MLP neurons of a small language model. Each row is named by its layer, matrix (up: input weights; down: output weights) and neuron, and shows model dimensions 0-127. Each number is 200 + 20 x the weight over its row's rms, rounded and kept within 0 to 999.
After each neuron's rows, "fires before" lists the tokens most often just after its 100 highest values on Wikipedia text that the model never trained on.

L4.up1119,179,178,212,177,176,228,166,220,147,203,223,197,227,239,246,220,203,200,195,184,168,174,182,232,241,189,165,209,179,190,200,196,220,215,227,202,195,195,204,200,200,207,190,222,212,177,188,222,176,179,197,174,186,224,175,199,243,191,176,203,199,207,203,203,201,204,203,222,231,217,184,213,186,205,224,192,199,217,209,203,221,187,191,191,191,188,192,180,196,201,196,199,232,178,189,229,214,227,169,201,178,202,199,188,191,207,179,195,194,178,204,225,169,230,201,177,189,186,201,209,168,202,181,226,177,207,177,206
L4.down1119,233,192,182,186,200,170,182,206,185,188,215,246,195,214,202,158,200,190,180,183,207,193,211,196,192,207,219,233,177,185,197,207,184,199,210,205,194,163,215,231,190,197,196,178,225,179,204,198,221,183,181,163,233,204,195,216,182,240,233,207,203,212,235,180,186,184,224,215,227,183,234,174,161,231,203,205,206,188,196,226,179,206,157,220,191,200,247,158,175,218,166,210,177,192,208,183,221,226,183,214,193,217,213,227,172,195,196,213,182,215,217,209,195,234,196,215,193,214,166,189,219,210,213,196,206,242,242,204
fires before: "s"

L11.up1857,213,181,217,190,179,241,237,195,197,180,211,236,189,184,206,216,176,202,222,217,191,179,211,189,214,195,205,197,180,201,153,203,203,206,174,190,241,207,216,172,222,205,197,196,193,219,164,174,193,205,184,212,191,178,193,211,167,179,208,184,206,183,225,187,197,165,190,232,193,188,199,209,181,192,205,206,202,174,193,224,181,198,195,207,175,222,207,154,230,209,215,221,242,248,201,217,180,178,188,190,205,213,177,191,172,175,210,159,187,205,219,205,181,212,233,215,210,210,217,213,221,217,233,194,199,199,214,150
L11.down1857,237,217,200,185,192,203,168,169,201,220,156,171,204,219,183,223,196,182,178,232,183,209,192,249,212,222,155,195,206,189,185,201,170,237,161,211,201,188,179,188,185,220,192,205,188,203,196,199,208,187,195,184,184,193,205,180,226,220,202,191,209,188,177,207,220,193,214,208,206,185,207,184,203,184,200,210,196,223,186,223,208,230,220,189,177,177,224,193,208,199,227,173,201,191,199,226,226,209,196,208,167,174,196,218,171,202,229,229,163,183,200,200,223,190,189,238,193,192,221,192,195,250,209,198,236,167,207,165
fires before: ",", ".", " and", " but", " of"

L6.up225,202,168,200,205,191,169,212,188,163,218,191,244,205,141,180,184,183,196,234,190,174,205,208,216,179,169,192,217,224,223,185,180,236,188,196,187,210,213,213,197,209,222,207,192,198,196,224,209,192,227,195,199,224,170,185,192,203,191,189,185,211,188,227,206,248,183,171,185,203,210,191,182,227,231,188,183,193,158,204,221,189,187,249,153,229,230,222,185,206,195,185,233,193,185,214,210,179,206,212,198,181,191,202,193,156,220,190,158,202,219,220,182,160,213,183,217,195,164,208,177,193,219,180,207,205,175,226,208
L6.down225,234,200,222,187,236,185,205,199,230,222,229,196,195,243,183,194,213,203,211,205,194,212,192,183,198,187,215,211,170,197,196,206,215,203,193,188,191,179,195,176,226,211,229,157,198,188,221,199,222,209,170,204,222,194,189,202,181,193,213,180,213,169,194,193,198,156,209,221,176,188,192,229,209,198,191,180,198,199,189,187,195,199,255,195,185,168,185,201,264,210,192,203,170,227,199,206,187,212,184,178,205,178,183,193,217,194,218,201,178,144,199,215,208,188,195,232,193,213,196,218,215,232,214,206,171,247,209,170
fires before: "|", "\n"

L11.up1512,199,183,175,228,208,200,209,192,194,213,223,208,193,180,211,196,193,172,220,179,203,183,195,213,158,193,187,183,206,209,224,186,189,206,180,152,222,205,219,194,193,207,191,164,184,222,208,149,231,212,220,207,213,196,233,232,213,198,222,221,186,230,202,207,226,206,192,186,237,190,179,209,211,194,194,170,206,228,187,202,192,194,185,178,207,188,203,227,235,200,218,229,205,188,199,224,189,208,190,184,215,223,196,179,176,202,182,186,192,202,191,170,177,199,205,179,157,200,207,195,234,184,193,239,193,213,162,186
L11.down1512,222,226,180,197,170,232,185,210,219,182,191,204,210,207,189,194,207,178,231,230,175,168,232,190,186,213,219,207,207,220,167,198,204,235,207,215,181,188,200,211,234,188,224,186,221,195,208,183,202,178,208,213,187,169,231,161,195,196,203,211,204,205,218,183,214,171,209,196,219,208,196,218,153,198,237,199,218,227,197,207,189,180,252,178,174,203,189,205,167,213,197,186,246,153,207,167,207,179,182,226,192,172,203,173,217,187,199,234,194,211,192,176,203,214,175,191,198,208,223,222,189,206,224,205,234,193,188,187
fires before: " |", " 0"

L6.up492,216,194,205,211,164,219,181,200,165,200,223,188,200,182,205,161,205,216,246,183,193,200,186,207,185,211,194,165,187,189,223,195,155,187,174,194,160,188,227,202,209,179,231,198,194,244,214,188,209,227,216,185,191,235,215,237,202,181,192,183,199,218,206,177,201,195,211,202,216,193,219,217,180,237,209,198,228,208,172,205,180,220,228,189,158,205,188,197,236,182,217,203,186,173,183,173,209,203,207,196,221,206,193,227,204,177,198,186,243,164,203,184,154,200,189,194,229,189,194,197,186,193,206,214,184,193,211,185
L6.down492,182,206,219,214,163,201,192,228,192,211,177,196,191,189,186,195,201,227,193,187,215,194,218,235,186,214,158,203,214,200,235,222,197,201,179,159,179,191,235,189,204,220,190,228,189,222,224,206,213,220,227,215,206,186,188,202,234,162,216,200,180,214,174,181,218,227,231,206,228,200,194,206,197,229,188,192,198,205,191,212,202,205,173,180,215,163,172,206,207,193,217,198,184,200,209,210,164,219,196,189,213,215,182,199,232,189,162,207,187,170,213,195,240,226,210,206,149,204,237,169,167,186,222,201,196,196,219,210
fires before: " |", "\n", " (", ",", " is", " –"

L11.up1574,207,229,148,185,195,228,173,216,168,189,191,157,194,201,193,180,198,195,194,200,212,202,203,170,183,214,241,209,195,242,170,199,214,199,191,206,205,197,195,250,210,186,198,205,209,206,186,144,212,193,233,193,195,173,174,222,206,202,211,174,208,218,188,203,182,222,199,228,154,213,168,236,198,192,158,201,203,218,193,172,253,218,195,185,191,202,189,194,189,222,188,196,203,200,203,160,205,217,219,180,234,213,177,198,239,197,202,175,179,190,166,219,233,196,221,193,175,173,186,215,232,225,211,237,218,171,182,203
L11.down1574,185,206,163,214,199,223,219,161,208,185,213,189,214,200,205,202,209,211,216,232,200,183,205,232,195,222,190,179,171,201,207,193,193,177,196,198,202,233,256,210,157,203,194,184,197,236,197,209,198,239,185,221,200,168,207,201,165,200,198,213,191,200,167,211,186,166,216,196,206,237,210,202,230,195,207,186,223,200,198,194,186,202,240,206,224,183,200,230,174,192,191,200,209,199,187,190,187,201,196,155,165,209,165,193,188,211,208,202,207,224,217,191,171,177,206,221,200,202,183,192,142,173,185,184,185,232,179,243
fires before: " |", ";", " 0"

L6.up590,195,207,211,185,189,185,204,167,202,174,258,200,159,197,172,225,172,201,200,208,217,219,211,178,200,205,189,170,188,217,265,212,160,209,221,164,211,156,187,206,172,170,181,214,199,212,191,180,199,172,183,201,181,198,215,186,242,219,232,222,169,227,206,197,177,199,220,200,192,219,241,201,202,243,182,222,179,218,195,229,206,198,237,184,188,230,183,210,178,217,197,221,178,228,181,196,212,183,210,209,205,218,178,189,197,182,223,173,191,202,203,175,180,182,233,241,157,223,208,192,188,174,217,231,184,172,188,211
L6.down590,215,246,194,176,196,226,210,222,196,212,207,182,188,189,165,199,195,189,182,209,201,207,230,214,201,203,237,189,197,204,224,239,167,216,211,199,212,187,209,223,225,188,204,226,239,199,204,204,211,167,192,192,180,210,189,211,184,209,172,200,198,230,189,202,196,202,190,196,199,221,200,156,212,199,212,242,198,236,188,209,191,216,192,224,213,228,184,216,184,193,216,228,203,223,217,175,221,196,188,182,207,213,213,196,206,183,184,184,209,203,217,229,199,180,192,231,179,232,224,209,183,199,178,168,169,194,214,182
fires before: " |", ";"

L6.up965,209,217,205,199,201,195,188,170,228,215,193,190,206,209,221,186,218,180,241,217,196,209,248,197,179,213,220,209,187,205,208,225,209,218,212,184,185,225,199,208,204,202,200,196,181,197,241,205,179,195,201,204,177,216,232,169,223,178,237,233,235,159,182,182,195,241,201,180,209,183,227,189,191,226,170,202,225,202,208,195,184,213,185,233,233,214,209,199,212,234,181,183,191,187,186,214,182,188,210,195,205,190,206,179,211,171,243,206,206,209,196,224,188,215,169,186,201,219,226,166,165,179,173,237,173,219,187,208
L6.down965,201,234,198,202,195,203,159,197,226,192,196,181,214,217,188,234,207,167,223,160,213,202,213,206,207,197,205,176,180,207,228,252,200,216,220,230,200,237,196,201,210,224,198,195,172,225,210,216,189,252,195,224,206,216,227,197,235,194,214,185,219,163,211,195,205,219,199,164,195,216,210,198,221,181,188,185,194,226,215,207,179,198,218,203,203,187,194,207,188,199,211,211,184,195,224,198,192,180,209,186,199,215,195,234,196,204,233,186,182,191,209,174,208,200,186,193,189,218,211,197,189,171,207,173,199,227,202,210
fires before: "\n", " the", " a"

L11.up1240,184,206,222,208,221,192,190,206,197,236,217,187,128,201,194,199,182,222,172,210,214,182,175,187,189,221,192,193,207,204,196,212,184,162,223,214,239,184,156,208,209,232,181,206,191,182,201,205,169,201,210,206,145,189,192,209,215,143,215,220,235,190,246,202,225,215,197,217,184,217,191,205,201,187,174,169,189,201,165,203,196,198,200,216,169,213,200,230,192,228,196,194,203,194,213,210,185,192,228,208,224,231,195,224,220,203,184,185,192,178,202,215,207,206,185,177,195,210,189,188,201,213,179,200,185,157,186,176
L11.down1240,220,204,187,199,205,210,164,170,195,182,170,187,225,173,165,231,176,195,220,220,201,207,223,208,198,199,206,148,160,189,197,219,218,231,191,202,198,179,200,211,228,196,212,195,157,210,198,211,229,165,192,186,222,194,167,202,216,214,201,200,183,223,179,215,194,180,200,200,177,173,192,205,257,215,204,253,187,220,186,212,203,190,167,213,229,177,173,203,207,217,174,211,204,252,219,181,213,186,187,228,224,218,221,184,212,189,174,229,187,215,179,203,195,160,218,182,215,220,183,194,227,164,202,200,209,230,198,164
fires before: " |", ";"

L6.up1122,202,191,207,173,222,203,190,177,199,228,211,205,174,168,246,202,143,192,190,180,210,199,222,202,175,160,221,182,211,203,213,218,176,197,222,245,206,192,178,216,179,190,222,158,205,215,204,186,206,190,186,186,206,185,207,213,186,195,200,202,167,190,219,192,223,200,198,192,229,201,203,225,172,203,226,185,179,237,178,220,204,188,214,185,228,193,222,174,218,203,206,228,215,231,257,212,206,192,195,198,220,187,181,215,206,205,206,209,196,207,198,210,168,193,195,185,180,181,229,227,212,200,201,192,241,174,193,168
L6.down1122,199,228,216,187,194,208,176,222,206,231,225,188,182,237,183,200,168,192,224,172,200,190,201,187,169,176,215,237,202,189,208,153,195,199,182,206,209,198,195,188,212,191,218,202,191,210,198,215,235,192,169,212,214,222,223,192,157,183,218,149,187,207,178,206,210,156,204,194,195,193,186,191,192,200,197,194,216,203,200,198,187,168,216,220,177,231,210,194,252,234,177,179,220,185,249,211,200,175,183,233,224,189,173,193,215,189,198,207,197,204,186,186,175,221,210,204,195,193,192,235,231,205,217,208,230,190,182,184
fires before: " ", " |"

L4.up522,197,202,201,230,209,228,212,207,167,186,200,200,192,196,222,197,201,188,225,202,216,237,193,168,138,192,223,224,199,200,167,209,168,216,221,213,187,157,211,210,237,205,197,207,179,181,209,179,197,198,221,200,195,189,229,191,195,180,202,198,193,152,200,167,163,182,216,199,213,234,200,209,221,174,186,225,183,230,194,167,243,192,159,204,187,202,181,217,175,209,163,206,177,227,178,198,169,206,218,210,188,220,184,152,211,203,218,181,208,177,215,189,182,224,204,199,251,190,188,217,176,196,194,223,226,215,188,190
L4.down522,226,206,184,180,159,209,251,181,202,191,185,207,216,191,200,200,232,210,218,156,207,165,232,182,194,215,190,189,184,208,196,199,184,201,255,200,224,174,213,209,182,197,202,195,157,206,232,226,162,213,185,223,216,206,199,205,200,217,212,143,190,206,217,186,220,175,184,206,210,201,204,176,221,171,229,191,211,185,204,192,210,203,236,203,177,231,219,209,193,234,238,193,198,180,232,176,152,203,201,246,220,211,214,214,221,196,185,184,172,162,219,229,236,218,202,196,229,155,204,206,228,200,206,176,191,183,212,259
fires before: "\n"

L11.up1547,194,223,198,167,228,192,188,217,179,187,205,184,177,212,182,206,177,193,190,201,221,171,183,195,206,185,192,158,188,183,195,195,179,201,198,188,232,180,215,215,174,223,197,210,239,175,219,182,219,164,196,224,160,196,200,193,231,191,204,203,184,191,175,190,255,172,208,235,229,136,182,164,209,208,176,185,231,168,192,206,202,176,184,246,198,194,208,234,217,211,179,223,230,200,208,191,165,193,229,221,231,173,209,167,203,190,191,216,163,197,219,196,165,187,199,188,198,163,166,236,236,205,176,210,180,196,195,231
L11.down1547,214,214,206,232,253,235,204,222,197,192,229,195,237,183,224,222,206,197,195,199,161,192,190,189,214,215,220,183,182,173,215,224,189,195,171,205,217,213,231,235,201,178,200,196,200,212,242,189,242,174,184,153,217,201,198,190,205,210,181,205,195,199,203,196,214,195,224,199,221,160,199,195,206,162,202,209,217,242,175,213,181,226,175,229,177,189,215,169,193,228,214,182,234,188,180,203,179,216,222,217,180,200,173,212,206,201,199,198,167,189,182,178,199,236,197,200,204,183,150,216,185,189,207,221,187,225,187,210
fires before: " |", ".", " hold"

L6.up1063,164,196,189,210,197,213,233,207,201,217,222,172,189,179,184,224,178,217,207,219,205,159,209,217,218,198,188,166,218,226,221,205,211,203,178,196,215,199,188,199,221,193,222,199,180,182,205,155,198,199,188,191,178,202,205,155,239,216,198,230,177,203,195,263,158,185,233,250,242,204,175,192,233,162,193,219,190,209,176,188,197,193,201,225,216,194,203,183,208,182,181,227,207,214,178,190,179,181,226,198,191,207,198,191,213,180,239,189,186,166,194,214,213,202,217,208,158,194,188,212,173,184,167,159,232,227,163,223
L6.down1063,201,216,191,229,215,249,228,241,202,165,217,197,217,168,214,200,207,203,214,208,192,185,211,186,198,172,238,195,231,186,203,177,224,201,214,186,216,205,186,198,226,196,195,214,186,226,182,197,198,205,220,193,237,188,210,195,204,193,196,211,177,205,199,210,196,186,206,179,193,195,207,200,212,213,211,227,219,212,206,224,203,198,230,209,175,179,190,225,226,199,214,171,200,201,175,212,191,205,166,193,225,196,199,201,191,174,205,194,206,193,169,210,178,200,196,221,221,195,211,208,185,204,207,178,210,242,222,204
fires before: " |", ".", " Title", " Pos"

L6.up1512,201,248,191,223,182,167,202,208,194,207,213,216,222,225,203,206,236,214,212,228,248,222,181,208,208,202,206,193,223,182,219,219,206,202,198,170,204,209,254,224,200,196,223,155,201,183,186,179,187,188,222,210,192,195,178,246,214,219,217,209,204,217,189,170,191,204,199,237,202,180,155,234,215,222,184,182,219,188,176,184,219,188,206,187,183,224,200,226,234,184,188,209,170,168,237,203,204,231,181,191,187,191,203,149,240,206,207,183,187,220,201,185,204,222,158,196,205,197,251,196,226,193,193,220,183,185,221,184
L6.down1512,202,203,208,244,164,221,239,211,223,221,206,216,186,206,176,207,211,206,193,224,197,190,225,233,182,167,205,208,201,197,226,230,216,164,195,199,207,178,195,197,194,200,236,195,193,179,188,165,214,203,201,191,208,212,239,180,200,185,214,180,176,220,225,202,207,196,207,248,179,205,222,184,194,189,179,224,210,205,154,182,182,221,199,170,176,162,199,210,193,198,226,219,192,191,191,219,208,186,197,187,196,194,191,199,170,194,237,179,193,216,190,189,204,185,191,232,207,201,187,204,242,208,188,177,206,196,207,171
fires before: " |", ":", "\n", ")"

L11.up101,214,168,225,171,226,200,241,218,144,212,191,176,218,211,214,226,220,181,207,224,207,217,195,201,166,207,210,218,199,162,159,197,179,199,214,181,211,193,175,209,216,204,219,203,222,202,201,211,199,210,215,212,193,218,180,211,226,187,214,203,220,194,168,184,198,168,186,210,188,164,201,187,185,205,217,186,217,233,217,222,224,156,210,180,181,187,195,174,199,168,196,188,231,203,199,207,237,189,178,234,196,202,247,182,163,167,207,182,208,222,194,213,174,180,259,194,200,195,208,195,177,220,192,212,197,196,217,192
L11.down101,172,205,194,201,161,189,198,194,218,176,205,196,170,196,242,236,188,186,215,217,198,218,211,211,238,201,214,188,221,182,163,212,216,171,219,217,185,179,206,197,188,191,189,179,217,201,184,165,181,172,214,218,198,209,171,194,215,219,207,215,176,212,173,197,211,220,208,209,207,175,180,153,178,189,219,176,213,227,198,213,248,219,188,205,197,204,194,190,236,217,246,204,168,225,210,198,218,194,178,196,215,194,184,193,202,211,218,240,186,226,211,195,172,225,199,188,188,232,217,207,174,205,184,207,223,189,194,184
fires before: ".", " in", " on", ","

L11.up960,238,210,216,184,198,210,207,205,219,209,212,188,204,195,195,204,223,205,197,198,179,165,198,191,232,217,212,199,201,207,184,196,190,241,210,230,213,185,209,170,224,202,223,195,186,185,192,207,192,250,193,215,159,237,187,162,211,224,206,223,220,211,202,187,196,192,226,230,212,201,178,237,196,217,215,208,245,214,188,215,215,188,221,210,243,194,187,175,180,208,201,191,175,198,200,202,169,215,168,169,201,249,214,226,184,184,169,191,206,215,220,178,188,191,238,174,242,187,213,210,182,251,180,226,200,202,186,199
L11.down960,210,219,192,182,213,203,195,183,194,185,202,235,183,223,173,197,196,184,193,159,196,197,188,177,222,209,202,197,245,212,189,198,227,207,205,208,199,185,163,197,206,213,220,157,193,204,217,183,158,212,211,209,185,217,205,165,201,214,216,198,176,166,162,184,184,250,234,178,221,231,183,190,244,233,169,159,193,235,181,216,210,168,198,207,238,217,223,207,206,199,192,198,210,239,195,211,224,197,208,220,208,225,185,196,197,234,174,187,180,212,211,216,205,181,192,183,207,227,212,191,205,221,242,179,197,173,230,222
fires before: "s"

L6.up1092,201,182,207,221,198,207,236,216,184,221,185,184,214,198,159,171,163,190,224,219,196,214,186,182,200,195,201,223,189,184,182,209,211,173,195,200,196,229,209,205,204,212,200,155,218,182,220,171,223,190,222,228,182,139,196,197,171,200,208,177,226,218,204,190,226,197,157,200,176,238,195,200,223,230,203,207,211,205,211,228,193,188,240,181,217,199,226,216,202,196,183,216,203,178,192,197,187,189,203,184,163,229,172,194,211,189,164,175,178,218,202,199,175,206,231,164,194,186,192,188,211,212,212,207,228,177,204,184
L6.down1092,199,179,174,201,221,205,218,178,175,209,192,211,201,221,169,185,227,195,209,247,200,194,203,194,190,195,204,182,195,229,183,205,188,216,242,211,193,237,201,237,224,212,256,178,209,183,204,198,213,209,207,196,230,244,162,162,201,178,186,210,194,206,192,132,224,198,202,200,178,174,201,200,233,215,189,207,166,184,186,198,202,185,229,200,178,159,211,198,216,202,188,208,203,190,173,228,206,188,209,205,161,218,201,184,200,205,172,185,203,157,209,183,186,202,218,196,222,236,198,193,221,218,202,206,220,219,206,176
fires before: "-", "|", "\n"

L11.up1646,204,164,231,193,184,220,179,205,217,229,207,223,220,198,202,211,200,189,226,203,223,214,194,191,172,212,206,241,214,168,194,195,221,210,236,220,248,227,220,160,211,209,220,189,228,228,160,179,195,188,178,204,211,227,190,180,199,215,186,218,217,215,191,231,207,174,182,186,199,197,227,203,192,200,219,200,221,224,186,212,190,225,249,165,194,175,197,176,237,180,206,215,230,202,188,205,199,199,180,206,206,183,202,217,194,180,203,185,197,199,208,194,231,206,192,205,196,211,204,189,224,213,218,192,178,218,230,189
L11.down1646,180,206,215,224,161,201,195,223,231,236,211,194,202,177,229,224,175,194,169,225,205,211,211,170,200,154,223,217,170,216,206,202,198,218,197,169,209,198,207,178,189,202,152,191,228,208,186,221,198,220,172,239,190,221,193,185,202,222,161,213,192,200,219,193,210,203,226,181,209,184,182,179,211,216,201,206,204,188,215,202,183,178,203,219,200,151,194,186,231,199,226,212,197,190,182,216,177,224,210,177,205,178,212,210,212,205,220,165,190,188,212,200,187,223,214,203,237,219,231,211,186,196,201,198,227,203,234,186
fires before: ",", " and", " is", " was", " are", " in"

L11.up558,164,161,206,228,199,224,194,218,186,184,196,186,151,190,194,228,210,207,200,206,196,209,217,176,190,219,215,174,192,219,208,253,197,190,232,195,201,205,205,207,200,230,177,188,165,198,187,199,192,204,210,193,165,204,243,174,210,215,193,189,231,216,184,208,223,201,179,224,188,236,189,202,176,161,216,224,176,190,217,193,199,202,234,211,213,205,216,143,202,204,204,199,191,223,235,221,198,205,183,228,175,228,182,205,180,205,206,201,175,192,201,183,199,215,182,206,159,208,186,221,197,195,222,233,212,190,189,244
L11.down558,169,159,163,188,201,204,186,168,221,182,192,182,230,220,209,200,198,220,203,219,204,196,256,219,175,214,182,200,180,171,227,196,193,206,191,182,164,228,237,219,232,187,185,204,215,137,156,200,173,212,207,203,198,228,193,218,211,193,212,202,220,195,199,209,202,192,195,197,200,218,170,200,213,209,243,181,208,224,205,194,201,187,221,179,200,216,193,195,207,176,168,175,202,228,198,212,161,191,240,180,196,212,192,200,225,181,200,210,193,232,192,193,192,157,243,216,218,214,204,194,193,192,197,209,177,236,190,234
fires before: " |", " 2", " 3", "."

L11.up1551,189,189,217,203,195,209,203,215,181,190,214,234,202,190,215,181,215,205,226,214,200,171,169,179,206,207,208,199,179,208,192,218,195,191,188,210,222,180,223,193,180,186,172,198,199,209,227,205,165,193,198,187,186,208,237,193,222,205,212,198,220,215,173,178,185,204,201,188,193,235,176,217,240,183,198,197,198,185,220,207,184,182,173,200,158,201,182,192,171,214,205,247,205,214,188,231,201,212,187,185,205,201,217,185,215,207,192,222,191,171,161,235,200,227,186,191,183,197,197,253,210,185,213,199,234,163,213,169
L11.down1551,198,177,234,233,207,164,194,202,203,188,188,177,176,208,242,209,211,182,204,206,180,209,220,192,219,196,194,197,220,212,185,210,188,224,208,186,222,240,241,197,207,179,200,222,195,164,178,157,188,167,228,182,232,232,237,204,237,196,180,190,203,179,176,192,210,195,209,192,193,179,219,187,195,187,206,193,195,213,212,197,222,212,185,202,191,216,185,211,214,175,184,167,231,209,210,205,193,199,195,211,200,192,211,231,193,222,210,185,188,153,224,226,203,214,206,187,234,197,220,209,212,192,167,157,215,185,179,250
fires before: " \"", "\n", " the"

L6.up484,216,246,202,204,199,191,212,215,203,188,180,182,192,217,181,192,197,171,196,205,218,172,205,207,217,192,195,176,223,224,214,170,165,200,214,234,207,186,196,207,161,229,147,239,199,183,195,175,213,175,212,181,210,191,204,206,180,180,185,222,172,204,211,192,209,214,173,221,210,201,193,156,196,172,178,200,191,224,191,203,178,202,203,185,200,204,214,207,194,191,203,147,210,185,213,243,211,215,218,206,213,186,206,188,221,202,226,184,231,203,252,209,216,228,225,179,190,188,215,218,204,160,195,217,220,213,197,200
L6.down484,195,209,204,211,208,198,203,229,179,213,184,194,182,187,191,203,222,165,202,152,237,222,248,220,179,168,212,181,231,194,215,188,192,174,173,201,220,163,189,210,197,207,191,173,175,238,211,183,220,185,196,180,214,172,143,172,212,201,205,205,179,207,199,211,226,206,201,218,202,191,194,198,234,188,183,213,222,194,208,199,179,204,212,204,198,198,199,180,217,188,193,207,178,231,223,240,211,196,213,188,193,202,221,190,191,220,219,196,205,232,223,197,208,190,200,225,196,179,206,170,166,173,232,200,209,213,195,204
fires before: " 0", " ", " —", " 2", ";", " 1"

L6.up423,204,201,236,180,178,197,196,194,247,182,226,195,172,200,179,202,180,200,200,157,168,237,201,216,242,196,198,222,173,201,222,214,175,203,196,232,190,210,219,195,204,198,229,225,187,207,191,208,215,203,159,193,189,198,188,220,223,196,199,221,179,172,194,199,209,213,195,198,226,193,165,180,212,191,221,214,201,172,160,214,183,210,203,214,229,201,175,172,201,151,194,229,201,190,196,188,213,185,188,175,223,195,207,184,199,213,221,195,216,206,165,176,165,216,204,172,216,196,238,172,244,233,191,143,242,187,181,195
L6.down423,193,167,199,207,177,201,233,189,192,231,182,198,184,152,209,190,234,198,177,203,201,189,217,226,185,193,168,168,191,196,194,200,175,199,173,197,196,216,205,192,183,195,198,185,184,207,192,204,199,186,211,248,193,205,182,198,172,208,203,177,186,196,172,194,208,164,206,215,216,168,194,190,210,208,204,206,230,152,234,197,172,223,214,196,200,210,188,221,217,215,200,170,201,200,171,188,209,256,202,215,209,186,214,224,198,169,184,196,194,192,185,192,209,180,193,200,185,220,256,226,177,212,191,228,170,226,198,190
fires before: ",", ".", " to", " and", " ("

L11.up1880,227,193,225,193,187,177,222,202,181,167,213,185,209,196,203,190,221,240,181,201,196,170,218,207,190,200,211,216,207,197,221,185,176,213,190,192,194,189,189,198,204,217,236,193,266,175,182,185,197,205,187,215,214,211,193,189,174,194,191,208,206,207,192,187,194,183,208,228,178,192,197,220,178,215,234,189,175,195,202,170,186,173,222,230,182,199,209,193,193,188,220,187,213,187,201,223,212,214,210,199,212,184,183,192,189,208,176,196,197,192,225,176,218,191,188,163,197,274,211,227,211,195,214,244,161,180,197,246
L11.down1880,243,201,224,210,190,235,202,167,171,190,204,209,170,220,191,196,197,210,162,195,173,210,146,202,208,196,200,209,203,204,190,183,221,198,189,191,245,185,186,178,190,192,178,188,239,201,189,203,215,184,185,219,230,200,226,209,214,195,193,212,215,218,231,213,190,235,187,230,201,202,190,225,216,244,191,178,163,197,189,221,157,173,212,204,182,228,210,187,193,181,221,170,189,198,209,168,217,191,193,231,204,208,152,231,149,225,193,196,198,192,238,155,216,234,223,184,202,178,219,225,214,223,222,212,186,202,186,215
fires before: "s", ":", "t"

L4.up1593,216,176,204,237,207,220,235,191,196,204,217,198,188,144,175,216,178,213,240,210,188,235,233,214,183,191,217,186,226,186,204,213,198,193,192,196,212,229,193,184,199,175,193,207,203,199,185,177,225,227,207,194,197,196,222,222,244,199,197,194,201,165,192,221,164,188,205,216,186,236,178,218,186,157,194,180,189,216,197,208,208,206,217,201,204,194,210,216,227,177,217,207,186,196,201,205,207,200,220,185,187,193,186,188,201,198,229,179,201,197,193,215,183,174,170,202,188,174,237,207,224,198,224,204,179,173,208,191
L4.down1593,224,223,201,199,210,212,206,204,180,157,201,171,215,228,200,171,181,192,166,194,194,185,224,229,217,176,211,146,189,221,201,215,217,203,214,185,201,226,162,219,194,182,214,191,204,192,176,162,217,190,220,181,172,210,209,177,193,201,191,184,197,185,193,221,223,171,210,193,199,220,200,207,226,147,196,234,209,190,193,188,194,227,196,196,183,190,206,194,238,243,198,235,197,231,185,200,180,171,187,222,188,241,210,184,160,207,185,188,196,176,160,190,185,220,213,205,141,184,200,218,205,214,201,217,188,209,180,191
fires before: " |", " to"

L6.up1193,168,209,233,232,200,229,212,193,177,200,213,177,206,223,165,209,171,212,227,192,170,169,213,217,187,209,213,177,200,224,214,187,201,203,232,203,180,186,210,216,212,183,204,196,211,215,213,200,217,204,176,216,197,202,146,203,225,210,189,197,231,157,168,204,224,156,204,206,194,178,189,217,207,218,229,234,232,215,220,195,204,185,197,200,193,197,181,219,206,219,169,206,155,203,175,173,215,183,195,163,211,206,194,170,192,206,182,221,177,179,179,189,199,233,200,198,168,180,188,197,180,224,183,200,201,202,205,193
L6.down1193,231,186,214,208,196,177,205,183,208,199,165,177,201,198,192,185,231,174,216,205,192,214,215,201,203,216,217,223,233,195,186,197,184,180,208,162,219,196,201,221,192,193,196,212,172,206,207,193,198,228,193,179,197,181,234,236,166,193,164,179,180,218,222,178,187,195,178,211,214,213,201,199,210,167,206,159,184,195,207,206,202,202,216,174,206,211,198,174,206,223,195,220,215,223,190,168,208,249,207,170,181,180,245,180,206,181,208,179,218,201,219,170,221,240,191,236,177,181,207,164,184,206,202,193,214,200,215,181
fires before: "\n", " |", "==", "-", ":"